python train.py --n_layer=13 --d_model=160 --n_head=5 --n_kv_head=5 --head_dim=32 --d_mlp=640 --vocab_size=8192 --activation="relu" --norm="layernorm" --norm_place="pre" --norm_eps=1e-05 --positions="learned" --qk_norm=true --attn_scale=0.177 --bias="all" --tie_embeddings=true --parallel_block=false --init="normal" --init_std_qkv=0.0377 --init_std_o=0.0 --init_std_up=0.0377 --init_std_down=0.0 --optimizer="muon_variant" --lr=0.00603 --lr_mult_o=0.636 --lr_mult_down=2.0 --beta1=0.93 --lr_head=0.00528 --grad_clip=2.0 --warmup_steps=60 --schedule="wsd" --decay_fraction=0.903 --decay_shape="linear" --final_lr_fraction=0.0 --batch_tokens=[16384, 32768, 49152] --seq_len=1024 --doc_mask=true --train_tokens=207200000 --steps=6923 --dataset="wikipedia_en"
MLP neurons of a small language model. Each row is named by its layer, matrix (up: input weights) and neuron, and shows model dimensions 80-143. Each number is 200 + 20 x the weight over its row's rms, rounded and kept within 0 to 999.
After each neuron's rows, "fires on" lists the tokens most often at its 100 highest values on Wikipedia text that the model never trained on.

L10.up614,213,206,224,199,200,179,182,219,203,221,216,152,233,157,188,193,213,214,196,190,196,188,174,198,216,202,165,187,219,165,212,239,180,212,237,229,173,235,161,200,192,214,171,193,197,205,212,178,189,190,187,171,192,163,219,190,212,218,179,194,214,196,186,213
fires on: ".", " am", " del"

L7.up132,231,201,215,159,196,216,224,199,225,156,218,200,190,237,190,216,207,211,248,182,192,194,194,224,201,155,173,215,197,182,185,180,245,191,232,188,179,226,200,192,182,169,182,206,194,195,193,169,201,168,208,194,187,210,174,173,203,180,170,191,226,204,209,195
fires on: " in", " (", "^{", " ", " on", " the"

L9.up357,209,174,188,174,212,201,200,206,204,226,209,214,208,215,182,200,181,216,223,177,210,175,201,166,181,183,195,179,197,203,213,203,211,186,216,143,229,208,218,178,166,173,173,199,190,168,226,198,208,178,145,214,179,181,195,207,183,231,217,176,217,196,171,161
fires on: ".", " d", "==\n\n", "\n\n", " ==\n\n", "===\n\n"

L4.up514,208,204,198,202,168,230,180,172,204,193,200,185,225,247,196,198,178,198,156,177,197,179,202,176,202,199,205,208,205,179,219,200,199,207,186,169,192,224,181,208,212,182,245,220,143,196,210,171,179,188,192,210,181,202,182,218,221,210,196,194,157,242,196,215
fires on: ",", ")", "),"

L7.up198,170,234,173,213,207,239,163,216,188,206,205,222,235,209,236,196,210,207,213,230,171,235,234,190,220,169,174,206,217,204,191,187,219,181,212,194,189,197,191,199,242,191,206,203,208,179,205,223,206,190,172,182,250,193,201,181,226,212,207,183,181,196,212,238
fires on: " of", "f", " the", " or", "et", "ag"

L9.up528,183,200,220,189,179,240,205,221,209,204,194,197,216,206,212,212,181,191,217,208,220,200,209,190,200,201,219,175,193,192,231,235,181,225,115,233,199,162,204,201,222,168,212,203,226,209,202,181,203,201,171,186,194,181,197,160,235,210,222,164,203,184,186,217
fires on: " re", " |\n", " non", " inter", "–"

L4.up548,208,213,225,176,184,215,195,172,226,182,152,185,186,208,190,179,195,220,166,197,179,223,216,188,178,200,211,212,216,194,206,208,203,225,213,183,213,178,246,154,196,212,181,220,193,186,229,183,204,177,199,217,187,199,214,207,205,198,191,202,204,226,186,200
fires on: ",", " the", " in", " of", " that"

L4.up217,220,196,175,196,225,225,190,224,167,219,206,171,184,209,177,199,234,219,217,221,186,170,199,189,209,184,219,178,196,230,200,191,226,218,170,191,167,215,199,204,176,214,205,245,200,199,195,214,186,193,212,249,205,207,218,168,165,195,205,226,248,200,162,176
fires on: "ri", " che", " Tri", " tre", " Pe", " Tre"

L8.up13,224,178,174,220,217,216,209,225,177,185,216,230,221,212,194,220,212,179,193,192,200,199,191,203,221,195,210,183,198,202,219,216,194,198,209,191,231,206,215,194,201,202,202,211,133,236,213,201,206,210,203,209,249,189,191,202,210,226,199,173,183,226,181,184
fires on: " |", " as", " As", " s", ",", " en"

L4.up208,230,231,186,173,159,228,168,194,221,198,199,199,227,225,233,190,177,197,190,169,240,167,175,165,203,215,187,221,204,187,207,253,223,231,196,198,204,171,198,190,198,215,201,219,177,174,217,191,192,208,204,193,181,213,182,213,222,177,192,203,210,209,193,208
fires on: " |", ",", ".", " of", " /"

L7.up493,201,172,234,195,213,213,209,207,156,216,168,189,165,188,185,190,212,198,196,194,237,202,212,185,198,190,243,194,183,217,226,165,245,233,187,213,194,191,227,148,218,211,243,196,179,205,222,181,223,189,205,187,187,181,205,202,150,181,204,203,187,205,206,172
fires on: "\n", " ", " (", " |", " j", "is"

L8.up423,175,215,214,223,199,224,186,204,195,214,188,194,197,175,220,177,191,211,185,160,203,220,206,191,176,190,215,195,220,202,204,175,219,197,207,231,183,158,215,192,204,217,190,209,190,186,228,200,224,201,195,226,219,232,162,228,209,198,225,230,218,206,185,208
fires on: " (", " of", " at", " the", ","

L8.up583,202,196,183,189,210,206,178,216,191,180,211,228,194,180,209,202,180,204,241,203,227,217,187,207,216,186,188,195,205,216,173,227,172,206,204,235,196,206,218,180,203,194,195,205,184,191,183,210,222,182,183,211,214,177,182,205,192,220,189,220,202,225,194,176
fires on: " |", " of", " the", " on", " to", "bass"

L2.up613,237,204,217,222,180,179,212,173,177,157,235,162,211,207,205,193,230,201,203,196,196,187,189,183,218,213,188,175,242,238,169,224,189,204,197,194,182,175,176,197,212,198,209,196,205,190,211,178,184,201,196,204,200,188,222,164,181,195,196,217,237,176,204,158
fires on: " V"

L4.up187,251,189,225,138,202,210,209,207,202,204,161,171,194,180,192,215,194,176,206,172,232,200,178,203,207,199,181,231,189,182,224,185,178,197,174,186,224,187,177,200,189,202,159,178,243,192,174,166,194,205,163,236,189,233,177,214,194,221,209,217,189,197,175,187
fires on: " |\n", " ", " was"

L9.up399,212,203,196,201,197,204,208,159,161,228,200,191,227,182,222,191,178,186,198,203,205,169,217,223,206,211,184,185,198,201,222,183,206,216,184,194,210,195,187,181,233,197,226,168,176,222,212,181,194,196,169,188,169,192,198,188,213,195,209,229,219,195,209,192
fires on: " |\n", " second", " (", "th", " "

L8.up309,205,214,205,199,153,215,200,178,190,208,184,198,204,188,177,165,202,162,203,147,196,183,176,181,241,227,231,230,184,206,248,183,196,217,229,191,164,198,198,178,196,222,166,210,196,172,216,174,215,211,179,199,220,215,200,220,218,173,186,239,209,231,177,206
fires on: ",", " and", ".", " of"

L4.up550,228,180,226,195,211,236,213,189,207,188,197,189,205,217,174,184,201,180,184,238,194,226,193,179,210,207,224,208,217,226,242,219,186,182,202,179,198,188,184,175,211,210,187,229,208,211,175,208,236,197,181,181,200,215,203,215,174,174,171,200,201,193,164,207
fires on: " |\n\n", "\n\n", ".\n\n", " Title", " Rank"

L4.up219,172,230,222,150,178,191,176,210,177,202,230,214,194,154,222,201,185,179,208,159,227,216,232,185,213,190,193,138,203,221,200,199,186,210,195,187,206,199,211,191,206,200,203,198,195,212,212,216,205,192,189,214,235,179,206,210,183,223,206,182,219,220,189,208
fires on: " as", " was", " became", " named", " considered", ","

L10.up262,205,188,183,226,208,218,227,198,168,208,192,205,185,198,199,204,188,223,191,234,187,186,206,184,234,210,235,172,213,213,190,211,200,212,211,175,216,174,192,184,230,202,220,217,188,251,191,141,210,203,215,174,179,186,184,183,190,231,231,212,195,217,189,181
fires on: " |", "j", " the", " ", ":", "|"

L10.up49,187,212,212,187,183,209,194,202,169,247,183,207,210,183,225,192,193,185,222,233,201,193,226,217,213,191,199,212,208,189,210,166,195,236,183,205,200,192,214,187,227,202,232,204,200,197,190,154,204,170,216,163,207,201,189,206,184,226,194,208,222,161,204,182
fires on: "th", "h", "st", "1", " second", " third"

L7.up315,203,227,188,186,193,191,201,189,181,225,236,178,198,194,209,195,195,200,223,206,232,228,217,216,185,170,203,190,190,221,220,200,210,196,194,219,200,186,221,196,160,214,184,147,182,209,242,196,235,160,213,194,218,191,192,174,174,168,202,180,204,201,207,200
fires on: " |", " from", " to", ";", " (", "-"

L4.up196,161,206,168,183,187,210,192,218,186,180,214,188,249,172,201,231,161,173,223,165,258,184,192,201,195,227,201,203,200,207,225,215,200,225,199,186,201,158,200,220,211,182,184,214,197,225,164,184,171,209,200,185,214,205,205,188,209,195,155,244,201,201,182,202
fires on: ",", " His", " his", " two", "'s"

L7.up201,198,211,224,165,187,187,194,233,200,183,218,212,181,216,177,201,204,207,239,231,166,211,203,199,211,194,213,208,210,216,146,202,182,198,216,224,210,225,222,157,186,183,189,214,206,178,198,194,199,186,202,185,216,220,193,196,208,178,184,189,172,250,189,206
fires on: "ol", "ul", " is", "t", "h"

L9.up66,197,202,236,179,230,226,184,214,189,182,198,171,207,234,191,211,199,212,196,147,201,217,205,192,201,218,158,203,195,231,153,205,168,236,240,166,214,181,189,203,204,180,248,186,185,168,228,239,210,185,184,198,208,192,195,200,205,217,181,207,183,187,220,183
fires on: " M", " sup", " P", " ref", " D", " f"

L10.up635,212,193,195,158,194,239,211,173,195,222,196,188,245,192,207,179,195,205,209,145,251,192,221,165,231,181,228,203,219,194,172,191,196,218,203,174,192,199,198,210,146,144,217,217,175,195,186,198,201,182,211,174,197,194,200,208,195,202,207,184,191,226,232,212
fires on: " P", " W", ",", "ford", "ton"

L4.up573,194,179,217,218,175,220,180,195,221,199,176,188,205,254,215,198,187,129,181,200,215,204,185,189,185,166,205,218,190,192,225,206,194,219,205,234,182,192,209,189,233,201,220,201,178,207,143,169,203,204,188,206,188,221,239,186,204,180,169,203,161,176,176,204
fires on: " (", "\n\n", " of", ")\n\n"

L10.up359,203,183,177,244,190,166,222,217,176,195,162,195,259,203,213,192,229,212,214,227,213,224,165,222,186,198,219,183,188,210,195,217,182,212,204,194,220,225,191,181,185,188,207,185,214,207,193,183,223,225,211,190,176,183,214,193,199,211,177,195,199,222,177,190
fires on: ",", " was", " is", " as", ":", " |"

L4.up620,211,161,171,162,207,230,219,232,210,188,181,182,195,208,211,242,189,205,166,216,204,231,205,211,163,190,196,141,203,219,215,189,209,221,159,207,188,156,165,190,222,176,217,191,225,219,180,222,190,214,192,199,129,209,219,219,207,209,228,196,201,165,190,197
fires on: "\n", ")\n", " from", " |", " ", ";"

L8.up487,191,194,228,236,175,216,187,198,203,207,188,210,207,212,187,177,203,232,214,158,189,200,227,229,202,208,177,213,215,189,185,205,186,177,178,210,222,244,205,177,195,223,208,194,207,186,189,209,201,222,186,192,202,186,187,182,225,176,166,253,196,176,163,194
fires on: " sh", "ig", " dis", "h", " well"

L9.up16,192,204,184,193,213,205,205,195,170,195,183,244,207,216,214,183,209,205,252,221,192,206,159,185,211,170,177,195,217,156,211,217,195,191,199,207,200,216,200,205,211,186,204,191,202,181,180,225,188,163,216,166,191,248,201,203,219,205,208,200,193,216,187,193
fires on: " of", ":", " the"

L8.up208,209,192,194,180,227,192,205,222,186,191,191,231,200,202,203,197,194,163,216,136,219,181,195,166,205,193,205,205,198,202,202,201,178,197,222,203,220,198,191,174,190,174,198,187,181,189,256,210,192,232,193,218,168,211,214,194,205,185,198,221,200,201,196,183
fires on: " |", " st", "."

L2.up58,161,230,177,153,201,237,235,225,191,232,195,198,186,197,185,200,193,172,200,204,209,187,190,204,184,218,214,200,177,191,190,188,204,197,186,234,160,186,174,196,212,217,226,249,221,208,160,194,200,201,172,186,214,213,161,197,217,203,177,249,189,209,203,162
fires on: " |\n", "|---|---|---|---", " Apps", "|---|---|---|---|---|---|\n", "18"

L8.up612,177,198,211,205,186,222,206,196,174,194,190,190,186,229,196,243,247,188,189,173,234,218,205,186,204,188,177,212,221,158,214,209,211,193,206,172,218,202,212,221,232,194,217,177,206,217,184,175,201,204,210,207,173,202,194,170,209,195,166,224,211,234,204,198
fires on: ",", "\","

L10.up247,220,225,165,197,188,197,194,206,192,196,209,208,207,209,227,186,207,183,212,198,226,202,153,170,201,218,194,176,185,201,174,202,214,209,220,189,185,171,211,207,197,189,157,190,184,220,209,182,230,187,170,219,185,163,168,208,186,215,178,216,205,181,188,177
fires on: " and", " |", ",", " in", " what"

L4.up334,223,230,204,210,191,217,205,190,200,191,179,202,235,181,199,179,222,249,213,246,184,219,214,196,220,191,193,183,186,200,182,183,183,180,232,204,203,161,229,233,251,188,195,194,222,186,212,195,230,163,211,178,185,181,214,175,162,209,218,184,215,185,246,190
fires on: " the", "=", " at", "The", " in", " of"

L10.up156,209,194,211,224,202,185,209,220,205,206,170,192,195,224,177,151,188,188,165,207,185,197,192,203,187,197,148,217,190,206,187,192,151,174,210,194,212,231,202,188,201,173,212,206,177,202,196,227,206,220,185,217,218,213,204,171,163,227,215,206,158,178,172,198
fires on: "\n\n", "==\n", " =\n\n", " ==\n", ",", "ic"

L9.up310,224,197,215,228,206,190,218,178,175,205,222,231,161,196,183,217,196,246,237,216,187,190,197,231,195,179,172,189,187,178,200,207,211,162,218,211,183,211,193,189,201,227,207,196,233,174,185,190,225,187,212,197,163,195,188,193,200,190,179,200,207,187,206,160
fires on: " on", " in", " On", " of", "-"

L8.up508,215,207,185,179,227,205,182,195,200,195,193,218,195,215,176,160,209,159,235,186,188,210,215,176,196,179,186,173,185,212,185,180,197,200,222,192,196,213,196,201,144,182,213,205,210,181,218,197,168,191,169,209,148,198,227,200,184,180,204,198,223,220,224,169
fires on: ".", "t"

L8.up171,194,215,187,231,235,224,198,212,196,208,195,218,228,212,181,211,231,182,213,179,196,187,186,163,221,198,194,166,223,218,216,213,200,210,224,225,199,170,207,189,209,187,191,224,191,186,225,214,209,211,147,192,197,150,204,201,192,198,240,212,200,172,225,194
fires on: ".", "/", " ", " and", " or", "us"

L9.up306,238,179,218,206,211,241,204,171,189,164,215,233,224,210,211,192,234,162,198,216,195,210,226,175,187,189,189,210,193,191,226,231,187,219,200,214,210,226,233,191,187,204,179,233,197,166,163,216,183,239,218,201,211,156,177,208,184,195,203,226,202,198,206,223
fires on: " H", "h", " C", " E"

L4.up637,231,189,228,196,209,239,212,193,184,202,210,205,201,223,186,196,164,186,186,198,230,188,228,157,218,161,230,185,218,195,182,205,201,202,180,194,162,179,209,184,173,249,180,178,183,215,179,217,191,202,198,206,195,191,235,198,191,175,214,202,202,212,232,189
fires on: " Col", " col", " University", "Col", " hon"

L10.up175,213,212,214,150,235,189,207,185,185,203,190,176,192,234,190,203,177,200,208,170,208,189,207,210,235,200,229,202,180,208,166,175,176,258,203,193,213,190,193,233,197,161,216,217,194,222,177,226,198,201,167,170,222,175,210,238,205,207,207,213,206,208,201,200
fires on: " F", " f", " P"

L8.up368,205,188,171,178,224,195,192,214,191,186,179,239,198,200,211,186,196,220,223,220,151,182,193,210,189,240,198,205,197,188,171,188,201,193,213,171,175,184,229,202,180,160,216,234,183,186,208,164,213,184,233,191,179,178,202,185,171,173,180,204,216,194,224,150
fires on: " |", " the", ".", "ent", "ut", " a"

L7.up356,194,197,221,187,238,211,195,215,206,154,197,218,226,243,215,181,215,235,204,216,211,194,188,188,181,258,210,223,223,175,201,190,212,184,155,198,202,173,193,186,213,185,197,238,204,191,176,204,193,171,195,155,240,159,213,186,198,200,196,185,167,181,233,181
fires on: " sp", " Votes", " f", " suff", " dep", " were"

L7.up358,222,210,183,224,219,236,202,190,184,168,219,169,211,194,165,164,201,176,195,211,202,214,224,204,229,204,212,198,203,189,190,205,201,215,188,172,176,188,217,218,172,197,183,201,183,187,186,169,211,209,199,172,213,196,212,185,179,235,221,181,229,195,210,171
fires on: " V", " v", "ev", "V"

L2.up63,189,194,221,234,222,204,214,208,205,213,214,220,192,167,191,218,203,194,190,165,197,219,237,196,219,217,176,195,218,214,189,178,215,180,224,212,197,210,206,174,226,205,218,148,195,157,226,212,215,192,202,165,215,222,171,192,203,212,185,203,213,208,219,198
fires on: " =\n\n", " (", " career", "Career", "=", ","

L2.up462,182,187,219,241,176,247,190,211,214,192,195,193,202,213,187,190,183,215,182,222,164,223,203,215,204,217,177,200,190,175,220,204,178,220,214,211,211,215,188,207,229,169,218,221,174,214,173,254,207,230,203,190,206,201,191,195,178,207,170,199,180,199,191,184
fires on: "\n\n", ",", ".\n\n", ")\n\n", " in"

L2.up354,185,161,222,213,178,185,186,190,179,197,187,178,178,183,203,228,240,196,251,152,195,211,194,168,199,227,208,225,191,202,217,184,197,188,213,186,211,185,178,189,183,152,167,213,212,198,202,171,217,171,196,211,217,204,220,220,217,185,235,191,229,235,188,201
fires on: ":", " /", "–", " →"

L10.up191,194,200,209,174,214,210,225,201,212,154,228,191,235,209,194,182,199,157,165,191,191,184,217,171,207,215,198,193,219,184,170,216,173,197,250,205,184,200,254,207,174,185,197,204,226,166,210,200,227,207,217,217,171,197,178,192,198,218,216,228,198,158,207,175
fires on: " V", "2", " B", "1", " I"

L2.up532,165,224,220,218,193,228,210,227,235,190,198,184,193,233,183,208,189,166,169,194,183,219,196,181,167,217,200,191,209,202,212,209,156,196,188,236,150,230,183,197,208,187,232,226,171,222,194,219,181,203,218,231,190,212,228,199,190,197,166,222,230,188,224,173
fires on: "\n\n", ")\n\n", "\n"

L4.up574,206,167,195,201,219,207,219,238,188,168,186,167,227,227,198,215,182,197,235,199,199,207,187,160,203,192,184,156,223,225,196,234,209,210,204,176,215,201,196,204,164,200,175,237,189,182,187,176,196,233,213,197,198,213,179,205,223,205,214,227,181,199,188,200
fires on: " and", ",", " or", " ", " with"

L7.up64,224,194,204,194,205,158,218,259,183,186,207,154,181,168,173,211,186,203,218,230,186,192,183,208,169,211,215,167,230,198,178,191,189,213,231,234,242,207,222,176,205,192,202,198,238,185,198,199,205,176,209,200,191,210,187,170,214,191,217,189,197,202,170,216
fires on: " is", " was", "or", " making", "t", " a"

L10.up186,190,171,194,155,197,210,216,186,199,198,213,214,210,212,218,240,195,203,208,182,252,191,239,186,209,182,211,173,162,175,238,181,208,183,177,195,210,242,186,205,211,186,170,220,178,243,199,211,198,199,195,179,197,192,200,215,179,203,190,218,190,215,187,190
fires on: ",", " been", " p", " Bl", " was", " bl"

L8.up579,188,180,194,191,186,233,197,218,227,197,211,213,195,224,174,183,192,198,228,188,184,197,158,208,167,193,195,220,201,209,201,216,184,204,219,201,194,196,237,221,176,217,205,190,130,192,161,213,216,219,196,199,191,193,197,185,202,215,178,181,162,187,182,184
fires on: " ", " \"", " $", "10"

L2.up394,209,186,223,222,206,203,202,226,201,159,183,184,181,213,235,205,166,209,199,180,203,210,204,220,174,202,208,206,186,225,238,225,153,207,210,189,189,198,214,186,198,199,220,258,182,211,154,165,212,193,195,217,183,226,223,182,171,186,168,208,210,188,171,171
fires on: "\n\n", " Website", ")\n\n", " www"

L7.up83,246,202,203,191,186,181,240,202,176,230,185,195,229,215,215,189,207,164,201,180,193,233,190,191,202,198,230,196,213,179,201,210,187,218,174,195,212,200,202,167,176,241,173,223,208,208,193,199,213,206,221,195,205,192,188,255,205,198,155,213,189,171,227,188
fires on: "-", " to", " in", "=", " |", "|"

L8.up92,185,194,166,161,210,218,215,206,229,191,207,223,209,195,217,239,199,171,211,189,252,184,200,201,204,194,201,162,188,218,169,206,162,216,185,210,173,171,212,211,226,218,195,217,183,209,207,214,220,220,219,206,244,207,206,199,205,181,203,218,172,213,177,209
fires on: ",", " to", "ound"

L10.up456,223,223,226,218,214,177,217,190,215,190,232,164,216,213,177,145,201,193,159,205,196,192,220,200,205,217,207,198,186,192,171,176,210,190,189,167,201,178,210,184,204,171,190,223,183,193,190,207,217,207,185,220,202,167,192,181,225,196,216,200,163,220,193,229
fires on: ",", ")", " age", "2", " addition"

L8.up85,195,191,209,162,174,177,170,205,181,181,206,194,198,187,200,208,211,163,199,196,205,203,214,203,204,205,179,209,220,210,216,212,206,204,167,221,259,177,178,208,177,185,208,196,187,219,220,221,229,184,221,187,192,197,180,158,199,216,203,192,206,223,215,198
fires on: " |", " /"

L7.up248,228,191,193,190,189,203,214,241,186,224,202,209,243,147,180,198,204,184,216,206,228,160,204,203,213,200,195,227,191,205,184,213,192,220,170,187,181,149,197,226,211,202,165,183,198,177,218,166,217,229,201,189,194,208,186,223,231,187,201,240,171,192,192,165
fires on: ",", " and"

L4.up9,229,201,216,196,218,212,227,211,217,189,215,175,222,241,204,201,206,193,192,182,201,219,195,186,173,225,191,165,213,205,148,185,224,194,164,218,204,192,208,183,217,221,198,197,251,180,202,173,221,183,218,195,217,176,195,243,202,197,194,195,187,196,173,185
fires on: " sh", " sp", " the", " dep"

L4.up216,203,206,216,182,219,204,208,202,186,203,164,226,180,202,206,183,170,167,217,125,208,207,191,207,198,161,214,145,188,212,203,215,181,196,224,222,208,164,179,195,215,214,168,237,183,215,209,226,227,175,224,234,214,205,204,227,198,211,201,233,196,168,199,177
fires on: " |", " un", " Un", "3", "1", "D"

L4.up366,216,210,205,158,226,211,221,200,193,205,168,186,185,214,172,219,189,180,197,164,188,183,218,225,203,191,230,204,172,191,214,176,206,171,186,211,169,178,206,199,196,200,209,226,191,159,209,182,208,180,149,201,227,226,199,227,229,197,194,220,199,210,173,235
fires on: " |\n", " %", "|---|---|---|---", " Apps", "\"", " Result"

L4.up613,216,197,246,190,199,220,203,215,226,197,176,211,167,194,232,201,213,186,221,154,240,200,234,206,228,163,192,197,218,205,201,184,226,203,157,177,193,175,217,175,173,206,187,171,211,156,220,172,210,228,195,195,180,247,187,226,199,191,212,205,189,194,207,217
fires on: " |\n", " (", " According"

L7.up364,192,204,216,199,187,222,200,183,208,213,213,217,182,236,207,200,204,185,192,182,204,218,202,206,220,179,237,199,204,184,205,198,214,192,210,220,225,208,160,182,217,200,199,194,194,227,216,206,181,205,169,263,210,197,187,187,225,188,177,208,168,238,187,225
fires on: ",", " It", " and", "\",", " which", ")"

L7.up608,220,179,207,226,205,200,209,188,187,218,174,201,204,192,226,196,220,171,198,223,232,213,200,176,193,155,223,197,229,227,162,177,220,231,184,214,228,198,197,198,203,201,180,173,239,186,178,220,192,194,220,182,174,159,190,193,224,210,178,235,187,196,180,190
fires on: " up", " out", " work", " it", "s", " them"

L9.up140,198,235,209,165,172,231,187,174,209,215,227,206,166,197,193,199,178,205,210,192,208,151,196,172,217,221,167,220,205,207,179,192,191,219,217,216,199,173,192,198,196,199,216,211,184,169,234,211,183,195,173,196,204,183,183,184,201,199,246,197,215,190,179,177
fires on: ".", ",", " of", " de"

L8.up158,190,213,214,206,208,223,242,212,235,178,214,208,235,190,209,189,130,222,235,163,203,205,201,190,228,165,210,204,210,203,205,216,178,175,224,192,201,176,166,171,190,212,200,206,179,157,233,210,212,214,177,198,203,166,207,161,195,191,209,173,225,204,187,194
fires on: ".", "ch", "ach"

L7.up231,196,182,212,212,195,215,196,186,216,208,195,217,195,240,204,185,223,198,203,184,223,202,228,184,208,185,194,209,203,220,189,192,205,156,174,220,232,229,179,213,192,146,212,230,227,192,200,199,228,168,201,195,168,191,191,198,210,203,178,217,206,199,164,161
fires on: ":"

L2.up349,220,164,186,193,192,200,193,232,202,199,239,203,183,178,159,193,198,204,176,212,201,181,221,234,209,178,181,194,185,229,234,171,197,201,177,203,179,186,206,217,214,207,180,205,169,219,197,193,189,200,206,203,154,214,199,161,163,190,213,199,210,219,189,229
fires on: " =\n\n", " Cle", " Tri", " tri", " tre", " cur"

L10.up437,188,174,192,205,213,167,210,207,214,175,189,186,212,173,218,181,159,186,211,186,221,224,202,177,214,155,219,210,243,213,228,216,195,183,178,222,207,215,205,195,204,189,167,225,204,184,222,214,200,209,206,203,180,196,194,181,262,216,234,241,203,216,196,196
fires on: " and", ",", " of", " in", " to", " or"

L10.up116,230,192,198,226,200,144,221,211,154,203,203,173,227,221,223,172,218,198,223,195,200,173,198,193,254,192,208,175,182,186,191,198,185,193,206,208,191,191,180,196,174,189,197,190,193,180,257,175,181,201,194,181,177,194,181,225,225,208,209,219,194,204,193,210
fires on: ".", ":"

L2.up610,168,189,198,198,215,200,193,201,218,190,182,168,190,211,211,173,210,203,175,214,221,188,212,205,216,198,188,215,225,237,197,217,164,228,220,212,182,191,214,192,222,174,222,257,225,175,210,207,216,209,224,197,193,207,215,218,192,213,178,253,197,233,177,165
fires on: "\n\n", " (", " is", ")", ")\n\n"

L7.up435,198,188,225,189,220,203,231,181,206,191,212,187,186,205,176,210,189,197,227,236,197,205,204,215,247,195,209,196,235,214,203,236,207,174,199,182,223,230,237,150,222,219,195,224,197,183,177,196,197,201,183,213,227,194,196,219,189,169,165,196,192,209,189,212
fires on: "r", " |\n\n", ".\"\n\n", ".\n\n", " Tr", "gr"

L4.up233,199,144,211,232,181,214,192,193,215,182,155,206,202,230,207,185,214,216,213,189,232,218,199,194,205,197,201,174,192,222,230,184,194,199,137,189,199,202,192,207,188,151,201,188,228,222,213,206,206,172,222,198,170,163,238,210,193,199,221,200,220,209,191,199
fires on: "\n", ":", " details"

L10.up325,181,226,189,143,201,237,187,202,163,217,210,195,207,225,180,212,204,199,221,209,188,233,182,194,212,175,174,188,180,209,201,205,191,197,213,194,199,187,184,177,186,214,222,219,203,203,223,219,208,221,217,212,175,208,198,228,207,186,227,232,155,199,163,257
fires on: "==\n", ".", " ==\n", "ung", "ul", "ir"

L4.up617,237,214,210,207,227,211,214,201,199,211,144,198,191,226,215,228,169,185,197,175,191,207,207,174,186,180,215,175,237,204,210,173,194,171,223,223,205,196,221,204,187,228,185,199,199,134,207,190,191,216,148,188,211,238,185,245,185,196,200,200,227,219,193,205
fires on: " of", " the", " in", " at", " on", "."

L4.up544,206,171,178,181,192,207,178,226,218,190,199,216,208,231,168,215,191,190,207,196,238,173,155,198,202,190,212,177,199,176,177,228,189,201,168,213,182,187,195,227,221,196,191,208,186,212,225,207,190,208,184,224,202,186,178,181,206,221,208,196,171,207,184,161
fires on: " |", " "

L2.up67,210,204,200,241,202,206,175,226,197,215,201,156,221,233,195,208,198,203,204,163,236,180,220,162,197,180,237,189,230,233,225,199,189,185,217,190,137,196,229,168,197,211,186,223,162,191,192,206,180,195,225,171,222,182,239,187,206,237,185,211,208,187,200,197
fires on: "J", " Se", " col", " Col", "-se"